config = dict(
    norm='rmsnorm',
    norm_place='pre',
    init_std_qkv=0.0242,
    init_std_o=0.0,
    warmup_steps=329,
)
MLP neurons of a small language model. Each row is named by its layer, matrix (gate and up: input weights; down: output weights) and neuron, and shows model dimensions 176-367. Each number is 128 + 24 x the weight over its row's rms, rounded and kept within 0 to 255. Numbers have three digits each. A neuron's up and down rows have the sign that makes its largest values positive.
Before each neuron's rows, "fires in" lists the words (lower case) most often at its 100 highest values on Wikipedia text that the model never trained on.

fires in: "royal", "major", "battalion", "fort", "brigade", "police"
L3.gate1204:112088163163139108112152119133161094128077123100128097151101153101115119076190092131147113103139107164140096137157138111138132122146132155106143132152119150185118134114109131140138146104105157112114132128077161134119157116075121139142115101082126130178083100130154122133098129130144125116079125162151146145110092098116138142099163140122103104133168097124074117108135114130120134119140124111174086153171133136121149092141087128152151128138107147136116126150134137119103122123106118160083088156161122084167166115156166147118132105091130107162115154094115149161112079129132132121
L3.up1204:120112108108122119125154095111153103108091148117086093095136104122091124107166142100162110128147119160126083161151099113117132167125119131116133105123125121142110160087142104135104180126118141136086075094076144105139144113119119069100109116098137135126093138109131120145127134137125128139118118155112139133154131121100138153149134139105092111157127110080084131112134084112144132135139134147152103178116142161084173121122128146139157172124095121145129133117125120106142084137113156078139115180135125121127136112185121136122145136103152052099141135091103137122094089126135101164
L3.down1204:146108145139172090103114168086143125072124109121137100159108106103115151125138150158129096151111150160165085124159145096134110118136132114120116154144114139169138138127120141151144105124115173155061109169088169148140144155122164105128088103084123120129125129132121122148081161161132103123134112134123136116099075092085148127125157169104095093124116146138110118118129116128155098109075125127174145117130127128155106104105132145126118101119096176134104166182115135194121140110140122099141167189165154130131117123146151138129135136105120081144185152131129110119133101111121155134

fires in: "arts", "music", "media", "physical", "unanimous", "science"
L2.gate910:098129107123105116050122122109122101151104121112132128122131134105121128131111128123091088160121127177101107166114132119105115120157118115092143142159149140106144138111153112111157122108113103159128137088139148122128178102157117102154093107156142102157127131133164169121133107146107156126113127141115082149129094137135106157164084147114150139140164111114128096160125111118096127117131129154159132102115146138141107113113184168148119145148086137140121083080059116076090108143103123129101126155107100129168125097163133124130143096122127154138109140167093111050151104101148151124
L2.up910:143113145097133094124113108113128146206152139109114126105142184113142140098138131145131128121144133146107137140131114087128082171105102078095119147139111105083116140097124121102136146145107094142094109127112111110093122091194133116157125086151124112069116169109113168159137124130143145112140090129112123116105118115139114121125123132123130164127133155124066133103133147081156118180134136146142147082093141125118113138138149189164153105129112136191141113067114106141160108130129144077140134132125137142157109145154153154161158132145148133130132118168111128080161151132153131105
L2.down910:127127118117125134103112124098131169120123104140154123136108153165120125093119131145115144114122136137120125117124136100168117147086102113085086156134115105077147155054081154127131148158123103146078133106157155130100123102201142127122133098137160141114116147105130146119130118158143120127136108128097161132149156147096105124125057146106119132140128143118094120110139122110174140112098159139131138124133120114126133114159167144142137073119142109117170111102143131129111091122101148118117123110160129162136114114131113130124148157112139154131191091124108130076158123103154130143

fires in: "long", "life", "short", "day", "summer", "thwaites"
L4.gate213:152120133137141113168125124110110093132100107104166143113126100106145093113124125134110091113106144121164127145105156140126078143178099137108113096136175156134113124103147122147161154115107122099138110145122130107105142136111158104102177109128153145116158139140124095112139108143076156119150124158117139168162121133103164139114111137111162121178123178106147162137149096068119165127132087122145159127147161107126155109115104105136136136113101137137153143119149119104126129138121129112085130111092141138133115078139145099130138086111150087142085118138123125085106101080088152119
L4.up213:112141107119091175123082156146156084070080143097167145103127134110113116100111138109141152125161127201151121108125131135115141072123128104118086128146160128079123125112118105077158109141159103109117132116100184130139083129100153131141140116128147115112188153130133093131115116110132135114165086120124120121152114150098081099096094115166133146134108102122102150109104114140134164130115177130127159129113148103169153121126148138172137115124111141165128155090141135103097139160124130126083102110105134175142137127121117123144107078118127106096141115132140095147141170113103138116
L4.down213:125109112115082150108085147113095107113145121104181134120153152118099092104108130144142173125137118165139133086139162116152134088149113090087105132135153161073109120110089132097104119120164122091083168135120178116165110137093179135126141131117088095150130156133125101097116124116162114115153028124129125071134102123135125121151131110138136123145139139130139160114105148112144139102113168152140125131159144121166169113092150114163151096118142141167132143142131117110120149137135091126116115100112158138138146109096127137125116113109118122147156141126148136137125141154125158114

fires in: "to", "of", "by", "under", "with", "from"
L8.gate750:146096090117173108142156142126098118122160140151085183154133140152112121131139088129108077114116132147109066146095148116093131107140139107072171115141149113119159116174137141148100167172137162169147124119168123089144124111111159156143099143146105143153158122151123149145113124105152134115099125108152109140119118128123123114147153123171114138104155116131093135098133118170115126122127115105115123108128148145155080090149138135155093149138109103080153145109151091127173140150116118060135130137086123095178154118119178138159154101134137128156097108094147109099089126158179129184
L8.up750:096109116150160082152148145094091160124150160137110115134127147117138139088103157116147114127107181117086084097113150102104118162153108174094160152105125148121112093136118148182119142164130131081128157111108122157124130108114124107111134090170102152142116143141159119160132101119127144087094087120135101141097128138149134133139104134124131120122128153134078179102115123131129086087087097125134145072071151113141131075151140102159117127124131098133147098098149119122102160135132202088121138166098117126135130121094143121126141143140132149089107124117129134113107125097119160096
L8.down750:142117098130130109111096130151143124163137143109083110121122100121166116118114112125119105131107065145109140120103146144133098145138133071086092166141134159158141140126139142156132126147170073116137174091107149123084115123091165133115176143116142121117133145137155129131126126112111160131148140151089131152083118126133127120116146102144127116149132114149106111144119157171170144111126106142163159140167118142116101113160116096144120112140138093125135138126164114141105123111141142087164127148127116157096101173161116100187124131094073123139205140120143174124127153160118113137

fires in: "county", "state", "district", "community", "city", "town"
L2.gate12:122113152078146147056153172130102124088097167135154102134144119144113129079119137132134140142152112133121139140150159141130116111163158169109140161118138133124183096153111142152141144187114102134132135134145130097154125151120138145125188102147152126158113096158117151106115154134108139130077121135098097142126112106113124094115125189153116139153132096130141165146141125121117115184142111089153143151135141126107137136145150159130114131147109130124127049098117147061143146116135110099145105140091142140149121152105099095146127095121126147108137103095143182153109121123131132163
L2.up12:113121170110175122145121142146092097079132150148116093126140119112122090115112177090130129109164116140121118126119151161134132091131106078065129129118122133079173073142117179116159129105108129116120150113144111089112108148106175123158131139150146089144114125128113155139119136168079085149118080126112129135129137131104122067143122106138105098163123058098135146127132097074140149107118125119130121108128105130120164174127134147112126166147112119184103130154097151144103131130118110098128127125149154159163116099064133133126137109087102150108133134146149141118105100121155104130
L2.down12:106134086114128091056146111148132126123120152166136138130129126126124084147162134179153103113172116134112112096151152146155108144145122131154091135132149114074185109193144101124108155138109148135102122127160117121158086163127161219124136110157153111121134091153146147138150134152136109123125103122080119139140135135167156120114111135140099152158126120108117104100139138109162158171154139108126115096153131121071159154123131115150140112186151122111143111111160126107139143130148098077169132150133124150144124125091137150176143081105122161091200102087159172101136139138116148137

fires in: "state", "l", "county", "university", "school"
L2.gate1453:098136129178135165045130125110112124104123109149123088152122118141135103125083106148136120092126124158141122137160111114128121096129138103132098084106101109149123126127102112132099158137132102138158123118109124063118113136144106141181154147148125141134109118155136131132121173170121125090145118154132122162150137075090188132085141182130141138178138075086108091156145125106124085139113127130137151159118147106089128133147130104084093128156110122104121106148066122100152078135129155163146138134139184140107158111102108143131105109138129136151082136139140102149152148097132088114
L2.up1453:148148166158120116129130131121096154100144112123100151091104099103132117166135146106103144148154154146104141132109125123169117104148132125130118127072116147109176143094128153095153084139088059129160121152150097148134158108098109109100106132157147115125146150130173137116109162165129135147123090124140158143116127148146120097128122107147117116120105136171186180165103079126113116120133115181102148108155152114146135117128133144147115128131107097137105148114153120071085137146152050117140131106112064076146111133092154132152131074145124141123105095177128132122080129158196091162
L2.down1453:118150120122153123142151131123105143103131147113121160116153107113165138168104149138147139135118147103094136156085131129133120072118137117115119152091144156111157116123134099121084125121141090113101110155106111144156131096126110147100074105145130118136156101127104118078111088155135128139097123122152115145095096145120118089097149133122135148125142152156146142131126129144111139180118155073138130086128130090146110091132157146087130106160123164128142081123133111110102146150082139111129112140126152142115114148104132112131113070129133143127000109101139147154113051164119164157

fires in: "what", "all", "you", "my", "is", "and"
L2.gate264:134136092126106150095106167134148152113165100087137125119148177103106124126150118133099146147175157099137140095094089127080122156104163109120099123145125149102122143140118100121142168129105121114146075147119129132173095166162115145122170141131119164077157169132169105169107110161110149135151135123119146101128166125139129148100093100125113109132133123136096120135146114159125052127110168126127150111151161139126114138155110139194158144154125097098114133082159106108119164079135167116139160120123154153128103111121115131114126129106131130116138137124157126110145131163116141154
L2.up264:138139094118099157081123149118152111112150108088139097122133152114138071110130105136081141128161161114127131123082101105105130130091146113122130126149119158105150119154120107154140151144107103134121100131113133118143120171143116127125170127100125155082139160151175099175132126131116174138130154126139154116121181135122148161123105123130122092117109113138123111139142114119123083093139146122153139110138155128100136161125121129160111135140112109100101146111131106095131158108112158130149126135107143127120093118143117150111137103116114124160104138134144125095141101145101135138
L2.down264:144132136116132140127081179116139121110136091123155145149141114126118148135129156163127148121166153130126124095101115121111090137082125096120094122135118146101133135100130148087109172167147092095118115149099150124161101164147131106103142149102095159104151162149111148153093121135106121126160133154060188121128112124110124082146081121117109119115134115136089131132126151137159081136110151132104139142134147118101085152122114084131161153154126104140114084086115136120084155118182140130124178108164129165130126116125142135119116131086178112111245132123160109127107132141146112152

fires in: "music", "arts", "art", "mathematics", "sports", "allmusic"
L2.gate365:131132122130108160046112137149150109134111157089124091116151142127148123123132104140157175117126141131094123093078095170151114149129110115101105108135094149078110122151106120113101094124115103116138130105099163079175120131153105134142163130150140109099125173123131153134168131113140125112121135074109146189129130135128120153156114126138135175122091109156158109150101093133150121113138147153144145116117151098135136127114113131123144153088136126153135082106115117148141155160123129135095160139133131112172109109155103120143148087175117173126126141112095144097136150086120114142
L2.up365:137132113133143147102099128156133110132122109124131114113104143144115086127156115147142119090142163105111128116081121152127119139110157112094126120136126164115134120136158108136138119106073152125121138112128137125159151102132118149156156080159131100099135107126139141120134107146126121125152127132168096166079179118127125096164103149111103147113148109153153113130129132153086149124156153120172147080105154159142155133133131134139117124121105104122136132116078163146106148150116130111156114078146149100148114155124139119116135091152094124159109156124095105127161139124156137141
L2.down365:129111138149120101111101137128106124120108098126141119127143118165121144139103125115126144114161116136120138127097066118144136152109113110103126146130119156068129137115108127133116117110104119168064137111143157114145163084164117136143170150182130133128130128101129176108155063141117118105158120139075129132105153135117155086155090155108114123105141126153141099117120113133204127101153158114159184123144133146146140145154147119163091134133153146125135093133152118149113130125103121087079147138157142146128132152097099115135159148126105163138178114136114131164141139104118093126

fires in: "in", "of", "from", "on", "for", "during"
L8.gate30:103134156168120196142083133158095139093120135126099118146095130153139091142156120136093116153155114148107101169104138107123142124126107147145166162116115113163186073129100118116105134134140142124152159130149158150116113145097108106138091125122151162155160134124148117093161125151123124109130090089145144161082161091108148108122111129151126144109149154092149125135142134193128123096151157141087144109078159146143095099101107089148126160111112128122111135122179095067097099101072169112198116131136111064132143148159101123117178145146096125131110166115090159178119127117106150130
L8.up30:075106139103112152156112074116127116083069118149150134113115112132107158144145126126149124149141108158078088110141140104135090144117103085133156154127155112142152136124116137135108121123096146151146120118143123166152118090116141115181120122115192165132121136111138140117143105135105136113113090089129085134134127089091119120187112100118159079105143155126117155149153108138111143089153130125141173120076179127092104090110154086138170113157112120145115153106165113132148112115138138134140090120151116118129176178155096066172159148125091171115111137129116128128141130119107168156
L8.down30:113118122145156108142176109090157116151119097148147144135126105124171156129129088114141140125130084115107086100119159121112137143163111117110174172109165076168139115156139123114121102165116120122136115154112135121095113119136136145135078095112132151168150157141151135113111129113126193159116110128103107155110144118150133120163144136145125135072140142079158119148136121175155138127160115151128175065118140140166092139154123090162146130131119147129153141094129108108158139092088147107172128121112120126146152118160150121128166141126185156117176157132092097127170166153097171142

fires in: "county", "country", "state", "club", "all"
L2.gate1500:049167116129153151064127164123118119133120177127136152147152116167090134141072141129099120137154174148129102098148108179124127180123113110098143118118123144070125123114143178085113148115155119127154117127132098126115087164149114107166122125172105133143140107109140161141124098118131146138111125179139144144117130116128143120118132086096123124143108104147116122121118109159112123096109139102138119118124145173118112143160131094129109154155117123088102098126158149134147133110098093141050134141101142114130141104134097158111147091114119119165120120144130119197124128187104108151
L2.up1500:125107134123171148118113114122111116142135116106114102091160105108088106109118134114123110162117128108096136148127143116149128075155116156110170073098136129117144124097141149150153156121141134139110107132118104122143130107080159114156114113095123129116121111158120120160150170099145142137132145171161127131094123151135170118136126163119116078143133113123128099178130114105159118095124120130102155106113136110170129166120114146112133134169143140090122144127124146143134128112091067157136087164113103099162131131148112135163150136142115118136156101106105168163151138135151120132
L2.down1500:037193118126133129059091164157116115135130175148131123118141138135142108158107135143103100141152131170163106096162129152111123135099076106111155134143087099036115097135158149129120121110137093170154094151113117143100113146141117076140140138129116123111144126125147173135119131121113154127117133157159121151112133176119153129147123120136113133097100098156141137110123140137110114115114122115124134139123122165075128141138133093161136164138123152101152078146137174099127127121112108131085155151091115080177158121106088161124137106112104092130175130148143163160130112164147076136